python train.py --n_head=8 --train_tokens=133800000 --dataset="wikipedia_en"
MLP neurons of a small language model. Each row is named by its layer, matrix (gate and up: input weights) and neuron, and shows model dimensions 128-255. Each number is 128 + 24 x the weight over its row's rms, rounded and kept within 0 to 255. Numbers have three digits each. A neuron's up and down rows have the sign that makes its largest values positive.
A block is one neuron, or neurons of one layer that tend to fire together. After each block is what it responds to, as a language model described it from the Wikipedia text at the highest values.

L7.gate18:111158188151122132141160107145161097118137125149133137100112118124123121117173137127123121097114074141049078166111110160141089126117130141145132092104140138158097128098106107097144095098129085122166162162127100137133108144133096116099130098150146106141156148092106121148138134139145142154128160130153154129128173119090114120171165149166132126107114106124137136165145141116140067139128
L7.up18:121116104168137151130144077131101135109137134159103079162093133112128115119127126146141124115176193106116122125121096161148176147120147147122164102089124098102113148102147154059085130164124182123085125102118138132137125121107156119137107156142111095101114143122190112099131158153119118101138101078117099156141132133110101116107130130096174138175119122126121098084114134146143115121157
L7.gate111:135113138113142121121128080142114072112151160159178150068151121110127151130115062184168143106122103082143108145168121118173191136152133132123159119122125079124128132107151123149137164128145125159148114122121145139128130110119180123131117142135120124140128099124139117115183108168133126055141139096138104120121134129116138129169149141144133131113152121104133087101085124138101127088119
L7.up111:119120102100121139148092174144097158113157140146156158095126167161144166114134094110102146174092137135141112155182118102122165123114141094129157156165115150099149139168133133165127117131147141161132143178140141100109107115121136118163129097159163140099098143117123137116146104123160100082125101154116118142136150124091134168175107124107177108104166136099121121132103111112130154164118
L7.gate373:098121157115103134107131141116093102165134133124133114122103145144159117109147114114140139113088123167155136121151168112121137124167147128152139171078147125135111083129152144108141148123167140136126126134135153094102152092122133122173133148138123147161152139092145102138121128169130156095118108147113142171133156136114140075079092175119129097149110070131103132127118134107156160103103
L7.up373:129129124121118143107102153138084130156148130155124107087170135097141125122152122158162104094075129149135095115118113137101118098165122109094142146108106125104163113151124161124106193156148156104129113094118116124139162072098135163130136115098162143134142095102128077082144135131131104088054124140145140114116137139102125122116141099123139142152130088119133155124133157095157114174126
L7.gate489:115143139121158122116144126104148144121130126117109117121131098109155114129123070166132143133160111135118106154145121105090106125161113129130146084094136106114149079147160118157131107184158103107127144076164082139139134138125089124134081096125096123111122141127172089133201137153167148130146082132147099136114144119118100166142133148162121141156131159127141128160124121110126133182116
L7.up489:172099133138127114158130135132092170096126170113094064102144180151126122100140112154111156160125127087193111147088167139148133144166141118121124158111136144131131119148127143184137160124155121128116125131119104143129099095112125152134094172126144138110149121128115140119135090134146103085106140122070141131116156177164091060144152159134106130146136131122102120153141110116112077138081
Final word pieces that complete a preposition or conjunction split into pieces, such as unt-il, dur-ing, af-ter, bef-ore, f-rom, often before a time phrase.

L7.gate233:110135133124128134123090132119139115109113173175147078132135142142112084107116120146164165123121138075148115127131167143112106139115138110138160144093133095126126133135115124161115136118095104156108139158143150130119120128115110124110156135153106135128089121121155093134129090115123177142160138113115142182127111130129119139058106101126112095140154171139171131145103127090096155157118
L7.up233:169107121145148106133140115084148177114119168160152131113102088110108117121108095134147105146108100125116110121114168115078113108141149166122125142108101095158171116071126126134126125087097139107079138138095118161120141110136102143159165133126108147115150128127146174139134114135107183136124103141131139120105155119102129121137113087112106112130137140128177128141140142157143096125071
L7.gate428:101147149122126126130130153118084098129143151139162150112111123142159150103108154105101113124095117170133127160157158090094126124120164121096150081130133066150165112162122177157079122154123130149132124134139099122112099102095135131112125120126181109154154128102146111118142135101133128139152121130113103108119128149093158144144110134178124097174112144128101134114153115101123061110136
L7.up428:058121142136115153125115125120133111122133125139160141146137123171174153153132101119132157191107068099103173136159103135149116118111148126139129143126129139123129098166136126110098085100095119128110164077150115081113108135143131128173133092130163126105102149149113139083118100130117094142119132132168123128127133162095149182111162164140110079137125153159155112148134105136132110137122
L7.gate434:150127159162123148171151107153149122110151136148144108164123088132104112109091114087133136089096112101129170107142099153113071112141121108106165117127184113095157149121084107108142133141119125158088136132077101083121110139146120091202128121102124129133091102128112101144079122144117127141125112126154120124161143154148150160107142147141141131179087127123173140164171157147142112149098
L7.up434:114107137137122129159137104097125077099083125112116099097153135133120102107122137119116120146160105111086103107105136104126127126131127136137157114106143170093158136111117116118120099127103127128133109138094111159113153117105120142128101118080081130100161046118128122092146087124120124167123143099132107109157093152150148153114156064135105170132114128141162117130176084099126129130127
L7.gate440:141175156132160104130126068125134138124134117155145101124147093143105141147167141140136126136155149120140076124141133104120146108101119150123184149112129121110130139171083136102085126098120128124151141099078151155150110137092139121116131104132174076097134087128154137111067155131061157153139149128140157117136091159097090133157100086144141117167145121156109115098142087143125095183170
L7.up440:146124082178167134149125145101127113151108136136188153140138124110125161116051145138136121150146120121119106099117162165088169118109166134155148112124112141163133098128075098072117145108135130073143107159105129124150113117126100135138127094108131132136100104123145130094125108109078117129182136116150107156142110125113145099107105141136127079094146161098094116148173097137114072118094
Final word pieces that finish a word split across tokens, mainly months, role nouns and names, e.g. Nov-ember, business-man, Tennesse-e.

L6.gate33:127150128126120129127109110145143166116141160132197154175123136121077129153186095124144138136095105125146077117150112143126189137138115118152155116133111134124204058102147091128160128152084089153103141130143139132141109140151100086144085141146142139138204136145083145057127104114115122135130130147121123087122106147127121107115114135121109113127138145119135137100148118118123119120106
L6.up33:174101107125144092109114107159130115128132119090136143118144130138121180137129137108121156142110099128142124114132102141129103063134112131153120155094182137083127117127132135099112127159156070115135183118139101118135126121143075115121147117199145110137125125069100136132111140121048161128165108145087136130087114140079112103097151159091081154178090143116117132136144108136128119145117
L6.gate57:152105135117092137133078133116128105140143124151174154107116143152110158168150147125134140136076134148158097103149066081083118103092110110105149121108138143086114077134114111090129124124113139123143126165110100117117101124125112145122113091116117125142132145117127079115137120125153112155112137129136097107139120147131117166071133138123169167088111169140075128122187121146124148124113
L6.up57:132144096131140092142161117127154115154101158106155118159133151123136130165097144145128099111100145170120085133085148148153144110145107122136123125163154154097118140150124140091142155096122152139115153147103187118190113125102105150134090106141138094131078123146127088121090151097090132120119104103126074102154132127125154071164126103094129043163165094136111117119116053097134143146141
L6.gate64:121103135146124147143111119133083112138089127136146187150134154174132119139151117126108137131138178165134157142089113126098101146155189161161131139122158118115141127066159171116126116137128132120103121128122159121128144116135119093171104121112158074119097114146133107123134130109187142157130128143120095152100131127117104194148123153130123077117126130153116146108177105129128112131078
L6.up64:145168174145130124153126128155136123140115098155140133171088114161107132161132093140131143136134127160078106149129108123109133114191121130158120132123056122122129117144152133122120118131116138117166116118131148094149095112118116109108129079135151051213137136109107135149127078130129139062149145127113115139093137150142152138131095144119135132128122162119146145122147153132124129172145
L6.gate83:149153118158103116166106137135145079126121103180170154147201139141112128142165121121113123131099143125162137134124156102125143124120063143115106133142095105098150132115145115107098153148134106128150139088101162137100107151108110125146111096161181141136141117116114123058123163087073124138147140106157094087082142172074136125147186143128137094170126099083132120111171101132129125135098
L6.up83:095128147134105111131147124196134102123152143144139105137128101143123138141130141151123120158116114116133106114145133093054152100108122138106137147137111104108129097152112147142157104124152114158155110129109180149072114124071114141079084095141120125136096132113149111140103133111112165121168096135111142117137179090144150089144161121116142095126172092104119116143132127171108110131145
L6.gate254:124169144141094097135142097133157127128136123148128160083166122148147159115122143126115143169118124110156151125126154101146141139160097139138140122138138158117083114134136151112137104139109065160165126132089108110187110130134128148122123095125169139142111134133092181144151161128112148124117147108148128088145155143153116130165118136109191109159114130142166123115204159133165140130115
L6.up254:104150141127082167137159101157120109157143167122144135123117152153084101129101158138136103140097104148146129163129117133114134070134175146123115168108139145117163107136182104120111137157102079155163122135097138124175141134113125122109104117170121110156075134152132089128143130132098124116124119134095161162139096104165145130117102106149142082104104112085150120113159145089145142166161
L6.gate354:086091122151134129128118134133133147133123132108131134120108139134175114097153139129148126141133137137144116199117122145114136159158137151094101157069112077096122097145109095118072124116156089138162107086149125118118174116105108107128162120125135154145193141103146119155133068152138174126149165163136174111127119120123129136098096107137142124133157074154141091169128106129154160155121
L6.up354:130139165118096126104135160076122129126132121109130096106109152142112153129112129133100147153133158114125152095126120135154114109141076126111130163123124112133111123141118115118087108134118147169140125100180122121142145090159123129124134127117102127136143122088187133143148117142108150108097139142074128131131116127098122125140119167088144161118199125091133130143153099073118155170110
L6.gate396:089128137141122125129081072115164090139142151153151130134151082134125131119157120096135151099128140146130087103076085126116096142154099119157127140123112148117124125162139121137134137134119115142100113162110078151167154135138087151121118155126157122159120115091134136107134151114100084100103145143156118111164134136120158111138139061123099127132136146098094100117172078128129102114140
L6.up396:139138122162115140162108076139151099107098125122152145110115142128115101149148120177145114131158161128141090104101159137103159115214111107148106121127102137126165152164139110119123136129122175183193099158115104138124151132165113163108149081115150144138145090125129127142135142099130084175172111137110095115137126104194165093150131131160162109158137121100113108134161115141089133106137
L6.gate452:128128152181127175119130099136166095129142123161097116107169123123136108149129114086118146122134131124167135095101137139098130150117154120191158113107145142132109116101153155128111127123152133096166117140124154102094108144109142100134139084100150133147131109108127148131161147146143147163140148124165106119174122129159119178130137146082124097101140113157137115142151125106139098166114
L6.up452:147143129155140135150169096104169131126149147123137127103125128158135126166178140140116143134144104123143125113130098136110133139162126158169116125105140154094136132144169088164129120069121126132143101083109104151111122127114138110157117142103110078146143140080127135183131139154132120140168110161162101161159119160127137114122159128132110111185109144111105117083146115143175128106116
Final subword piece completing a multi-token proper name, mostly places, e.g. Tex-as, Oxf-ord, Californ-ia, Argentin-a, plus occasional common words like resist-ance.

L7.gate69:103120101104175120122132111117128113133167088184132134162084126120140094117128153118099162111096157163131115124134154125096106139114093130152128135144121147137148044078120118135115135116133135160159098183095129150146105135104089089125097094098118152133139106145142108131132162116125089162099139159143154137144102151139112118151105169149142116122137115129145127154159107141118147144149
L7.up69:095109133148155155136129122152152132124122127136086122095121148141122154090160107126088138116117113094123119128105151081122164107130157146136076145140077105164165122177123163143116156130086144129103111133093123121111105159132115135151123139095141157163106086099152180129179168135106126128155102121143162137088095109117144117126136116116149099122154129149131149166092127133120127149129
L7.gate220:137124152123149118148130107132067133120091112159123105183116136127125134145129126149161102136124098130125062128098086147127127154107131175115163143139126086152136123141162173116123110097145130111128104113105151118136154073117138123129096135110164112136082126098148117133109154154134133102079151102145109114127122162145130159127148135142145073118114090158115138112146103143157143152134
L7.up220:161129128180102118139100123146108135114098136130088157115126126120120144112150110119146091110160128183142146137128134134124106106111064160114132118109138151124113149117081171128115152143140136134121119124157101124118127143115090133113087086110151127122122146072138144162095141123082165134150089138158133150110129109105158153112145127135149124091142152162175150140085149139133161153176
L7.gate235:156109101142129181133151125087083161143174110165137097142127136105119115111123107089128150134120130083099081120083136098110136099107131144072154141154112068116117121159164100117114117127127134144138112120137132107087138201101155140110104154119098114141137087103110155164172153113061126113128089152117113143126136134109125121092131137146140164101101118109164140120140161165156111089104
L7.up235:153120140126139116136123104130098125113146099154131125164129118080103104156136144171140143140110164142133113177170137099122133127156109188144156130090130122100124174130102139099137156122078135147167129126116112112113110132078167123119130102111118168128128128146063122135157160119140117138134175100128105135113131142142101160155139128104152123175163169120144070155120118187107113143122
L7.gate367:144145132163138150055159101139134137147105118124115126113121195122114123136146119110124107152122107116124104160103160110092110082153079126157113114177129174157149116130094112122128139142127123122169143090124097110099155133117108117113134065115118096157153155102075090156088145119111140108163115122129093102103142111135128117073159170100124120118147139114147083178138126150151129171117
L7.up367:115150119092148123101117095111143139110085140109083135167139168125116135133185119120143106162128122102113139126118130123104094110139099166129159151144152120135101109117145131128120132138101137127101122158132144102129156138112106076117112101116076132153128128133155101109147139113137121104140116154134093131157128136155155050155158082091138146114137168126146134128067121169053086164169
Word-final plural -s (sometimes -es or -ts) split off a noun stem, as in robot-s, town-s, track-s; also the s in Croatian hrvat-s-ka.

L6.gate1:111173122086128150160091127069111091115143119110135118085093098141128141096153139107112134139104085191138149132118122135134162135085155128144118123094123133133121157116145135117132134112163106148126119119143135151125132142102115110155131105095144130153114146117149136128131102152133125137146129149146111155185123105080145182131121152166101183121172132148114112148107132127132107086137
L6.up1:123121170123147126113120126137129118139164156143160099156113186063100147160133070141135120121096164167100097140167120144116096130165111166140153111157127134119127145132102124116138081130150102133160134131132143082149142105152112103126175128101117154121097183118135165125145120132158101110157168126116073107140136135150108153155147146109152124155159126117139114165138118166156091127083
L6.gate15:122138120131150092153121124177119122129130123113102161119137120154108101130156182130109128083128067160134109110134112114099125107144115111133112137175138121157127087117079119159131110090164117133131164101152118100128132130123129117103148128110081086124158147090125105207173125148109134125136104137119118102169168139135093130104130116084129128157119195136111116129120107096083175160117
L6.up15:138131157108099157091155111097147142119105138109132144127108065117131125114095125105128114109110118167123111059125123104102122146112148114150106125129117165095125131103120161109124189161126114138145138120125117128114123142141140126135115125142135142136117123135088121086134124116088125143144115085076181111175094144124101139145133111133135118150072132168151115111142123111108103128127
L6.gate74:124129179156139143140136138122096131148175155150085152094143116147095107153134159115167102152120161136108132110090105101135124171136132124104123112159114079154125115104097159128129127107168107110166126077125170119086116146144043166131137122158120125135137135183098134164113119147090136140093099139112148041132152129125147115107143121141113130124106117091152130130101139079127156179102
L6.up74:104116165125114140168112138141173154073122108121103141108130123103099182172095120085131136136102139162098124151117154105090118149128145128101133144088101116122133158127131178136090109078136131133123092095140114127105111122131099144154171157101148175128119128171146152128146188132117084157097122126133141091127136169135121133099112123152117136131119133136154131105133135128092147130080
L6.gate123:140133103141142130147124140145124087154103145106135125112121157118110159132115140093127141171092141159101133134142181137113164165154111063128159127129122082100178096120120115135111147114126157151146108122145127130088136146115132141176152164128116104110138151185161114108141140128132146163116127147145095110169110113146155156130161139113108147162110141130145111143112171151083114069092
L6.up123:088148098136152140125122120132108174122152161140111125114138128152136151123121140099133116108136134171111128130128123114169175151123103111164126100118142203142131100088115112169165144106115093122069067098078120082150144127119135109093119181107109154139165161142143132108127102183122112103095173129136107101131144136118130137153153131130122128147157098104110127082118128102118153144153
L6.gate237:169135107152112120119125063108166143108114122111124117131128116103107091140177175129095147127114089135149149160110112125113144172139114130110135143127136092158110122133125169135106121133118159116125129108186097130128124128115115177085116159125141129142140097166118096135173158133133090125091144128133115148079133087142174130098156173119122136102134126127154148125138161116074093135086
L6.up237:117104158107124102108128139091144138126176162088124118107137161142126169159103131136131104096115146135110151145104140153114154081149098069126142169115143123137125097135139144127149107172127099132146125147142097124165099122106157158108119153143145115112079135106167149108180143148140124155152107140123090120150155164113139142110128152092133089171103126161092141130088152151114134165135
L6.gate270:102130129108092150160142114086180127109115122161119107170114173097139082120140149121154116140133109160112120183163136120098134154158110102153182144104145138139128106165098122091125141126094121126127126143132140135115116139131081138118117162137136120123154140108127124151114119193106086116152112110106125124116149177147102127112133186136097133130131095160089150139168119156101097126091
L6.up270:170169116126120147135137133105130148154093143154100118158150108141118107141122093146097125113117123135106148164129131120164109141111111098149162172098130089124129136156080168102103127179137092140112140149144124172114100125111124130154157143170124140100141140078127098108109135162086124102158098108140164057107106138130068164093136137137129134091131120137102125147154094153094125109102
L6.gate276:114144149160148130113098113146093148129164103122123102124143130115155151085120116113132131112098114141125138136109131127126124197142119128155152087111098095142136134078178099110144107182111151115166077134111139124117138127125130154110137160123103110116112106139146149118155096199122132101179159081101159080157140151141113133108152141111148104120177120140140151148094129104137128108132
L6.up276:143122172130101135165112158121131155135176131135112150152143145171134180127088132144152144122115162147108142166133093131096138139171117121126187153100133125135132130132082126155119145110138140136149112118111114154130163124085104098130160114064111092051138129071121087112133093123114108125161150150128152115114144111105143170134150168108097110123120154138139102145160158158157120152129
L6.gate507:153109170136128096152091136122095120115184141097083128127143093094156065096115095109151119107145110179129118210129136138133099124107152111127129103100133164140161136136123124091128110112138101153133168160111131150095155116122114133141145149151109128128077123164136092134150064122140100137127162130171110153111131145091123165143105143141132119141116120147146128151118112120160146129078
L6.up507:123158146118096124130110134118118175151091156119140099102114117137148122141130132130081140190117160122121144135120095123159122142113132155113135165084126128107160118149132129103124129120151172111124129141142116123105108123110122091107118153144120131125112128077146154125148106144151112127085156147089154135143112120103146142124129157148111140142154069075151147098099119139198089105147
Word-piece continuations finishing a split common word, above all "ing" in "during", also "eventually", "Today", "Battle", "early".

L8.gate49:069136109140103139166139116136106163100134164109106113111111126146113145156115160095128157127094081165138122147086143128118136201153148129139175055134171127187120105095096138127164136131109122135106147129132127100099105112106145144109148151132105089145105156122116167148117119158147111142148092124146147159133146141166138097137155131106127154111125153129114196126089126100107099151104
L8.up49:143059099133127134135126158140097132190119131151127133113144095148121150107127114150103156106087133107135153116151135137151159102113092103133100144080107129180115113126152140127101126100130167123186109119126168137102126131118147116138170127129139144138143113105146129130160101141125151140132126117118160123142110122157170130126135122161149147111145135137064086150067106137080106127133
L8.gate120:137145129150151090133132122108113128102099139127177117117131137135171126144101100155109121121128117149126131117107142100121147164144145139093118112104140182154107144120149096139091139142137107101120143112134150105139122160117123114147168165091134134130132084169116170081108162139129136145168131153113119120144131176125156119124142157135117142127127115145114159109161144090109163117160
L8.up120:127092122087075092121101130135077156133130114132110095136126100130130153090095096122150117124110148122110145113154142084139167168136117133135116163129127106124141092134124148162104105129121114122110111156128067133111170095113060117146133123110092122099152163114135147082112128136158109125112117080171165097116111142113127104136158106174174152139138144079135154130116125136126132115111
Middle word-piece fragments of split words, mostly a p or pp piece after a prefix, as in sup|port, a|pp|lied, ex|p|ressive; also Ear|ly, se|as|on.

L6.gate11:157152124133064107105092131100093091078127165153125120215102166118118132116144166150156127163128160141103132123140125099156087126166141157181119101103133111095101157125119157138100129134114144146141126128147105107141124165136114115143181099100144134099120133147130117133139158113131120113150186167114125151123132111112120109104141112130118113176152122156130121152119150139096116113181
L6.up11:142144140154158084142158136100128124119142149102098098115140141128127128136149151106119123153156099135101118159122129148150135108103095157099130110096151109158123143157123108175159096064132138077128112133131125129116118121147089111112120138151084109130099136129066103138118121157117140166134159146096116133079154107105151089138077093177102095109117145097138137123158094170121134135142
L6.gate18:095119109090123120141150110109103136120113133125164074114124137148112133096161136108147101159125103095102164148096160121123128169111104139168111095120093100099105119146133149117131145118148096159160123139118145095128100166057145126106165101137134120163130163116166094132138124109131127119149155139145117130120177160101071103137093114114132120151143090136144105166136133167158080146130
L6.up18:097112140090170113147144107132113130113131133121139097096091132139139148104110098124115122147098112159115175135106102139168117131163123131102144113123150132110185138153121182135159133113116103145110142143153097115160107158154135084080131128136135133114127114160126107092144123149124101104119129129109117137137146145144104140159093154144115109125153129152164105092087082154076125122143
L6.gate152:118156142170116117135128169122179100101136162139119110160118116142139150098185139163109117100127158154107119177075193152144108117161131103114135090127107115123125163089131112113125126173121144108121074153137122102107164152155160138152122125153135127146099125138151134134130146128102141158123124163150112149132147151115138089132126119149142104098147108153135176125171189160140117152135
L6.up152:122143167113102106100135135121105119133123168152127145129144156113071140112169137119138144107147128151109143120161141121175152108113134130195107111150167115136113113134166120188095108160117117176143152133124118136102107097131132112153148095127154142159118093111128134112139105145105142145161133127151108123121132092141151140135137143127131129155138108131076084123120145172081146111130
L6.gate190:108111152122170078121118106108105153143149092070179146149115112100118141146147091112165127117157084126129094099113137146139170161133119110130094146111147130119109104095117145123164104149128114154125107127103099168132141072102117096139126118105112155135137120139142146075148143093140118117165111104182137135102149151114128151121172151157158073111155123153162090165140139086153122128133
L6.up190:159120121121165146107140110118148102133122161136166122110190157150100106121108099113110094119186128154066108179113145134153105154141170139134165087105131070105107146125097129134107118096105126115116119069143088139113141157110151095174131120138176056116162148134117151105197146155102122109167129126104124112139104131085103113120120075143156105143126148112150141115137112140111073150120
L6.gate340:101135114142146146120121138106114130119142127103158138138112160134112145094172112092159084126154150121107112140083158093107116140109125156140150105098148112109146120118134157131108129130166156140153165110140121126180111130125127125141167142116157115104128156148134139156118163101102139116115141130153152088122124120115129115124084154126131073125137163151127086111146123154127149132199
L6.up340:090123138155122158142121124093104102112135097143097170167131113147095140116147123094088086133150120140152128145148136168128170061148125124110158101171087116110169130131116120104113120147153172111144139114132141134140103127108091124133150126135136148150106126111110137122089173133106146105146114169138121130082124114131073143121129148150148094150104138116077133153122145107128122175124
L6.gate349:163169105165180123114152097165100132118138137146110143136142151140132129159131093115111132110104144116143108185088116109139128090155133122119116122114105122102153111122119146040136141107127127120146086071121117115173113143148132114116175122132122106090110152110164104092135115105123123113137128177110129106126124161121079125127091125090174155157155124140153148146169131127084104141137
L6.up349:139139119106124127155153166132124151140148119104153137080117099146115130149118131144124145183139101118130115125116153129134154076119104058148148122123125149113130124145113135056139088086132118145139128156128103101132136105084117156107099103115134105170152140135104137127124151096138129144123146125130107140128107075129124142121106121116136078102108132112072138149096093135073100149114
L6.gate455:126148142107144167120089146169128143137178131107121133077109118167165145138170093141136133127170142116069159143126111116122135117141133149116125136112144130107149151103088115093133137094177132158131138127127127145149106151113139141093137108140177141103126166113119107112102116111131144118134112092128172147155126120127086106112117089148157115108163149150158158136143133144108131161140
L6.up455:116112094156119160120125141104136114149158121120131107162128139103152129118126133124131125130139119126127093124132153125123120126163129106132161111142139135165148188102104089089086085132162101085074109141152138112141151153120121111160140153140081139115134115123150122115120096136132140155074143114115114123145096169143117122147118105154137119090149129099152110148133129123168155150138
L6.gate496:137101119134143129098111109123096175120128138110108124134104120146160159100148161117116080190135119108121118092125141091139134091117108115105114118138107113090133116147125093124113121091130112168142110049135149130125142178109112101137091130096143144151104129153105140159127160134139157157116109144148099177096131105109117129129129107122174133123185110108156145129129152162130146135171
L6.up496:107158098090137178130124118122101142112143134118111127138101134174096134146188167132126113163130108140121059063172162111109126117129131098114119135125135116158118119100152134141114134137103151159167139099139112126094126161114142127110147136151124133105074148137109137116121154099125176140147100177100112140142143142134137102130146143133173100079134142116156141130143087173080126155135
Final suffix pieces completing a noun, mostly plural -s, -ers or -es on people and groups, such as fans, players, residents; sometimes -ed or other endings.

L8.gate79:103107172087164152143134103111119117134140082122136127130115155150118133125132168139137133196129109175135148104124128123153126109133147190048132116140161120112130109097125131165142089121136087122114108152115139107113124142134121116183115112126100083140110131181134088173126101118092145093114123185098116117111125152102150110153132148115154164112142176139114108122065157125123071170097
L8.up79:129139116115142132136135087140141171100084129113129106085032120177098145092097155142141096120080120094139126133125072104124104117093133122111089156106133115133127094179106128131119110130179109152131110121145135128152155128137106094134089135159135134126112119100115194109120113083126168125133107202133110133083159148167147119146121105105098120144146107090134122153104126139091169114116
L8.gate192:130140124123160123175126103114174149126093158094146136142125132129142151161106147145116096081056086122090132127152128142079116113141149136115130085124139099160103109128097148108126131130130155123148115141129078107160132146101059144147090124099156135133119139128114158120186123112165102122108131188079116126083116177138115125128150125107148113138136105089161113174132139146115105144144
L8.up192:110132110144138117137092131102142140131097164137136135120114126088120134109112131109093149109114147128122132150123106150105125092120100116113116149072110100114157100127149095136142107102130163111117132142126109121122130155103127124130148159105129147125130103180114151091132159113096127126123120142135120143129161175146094139097149145124166101129113145115143069163086142104136080108127
Final pieces that complete a word split mid-stem, such as succ-ess, posit-ion, relation-s, and sometimes word-initial pieces like " in"(formation) or " as"(pects).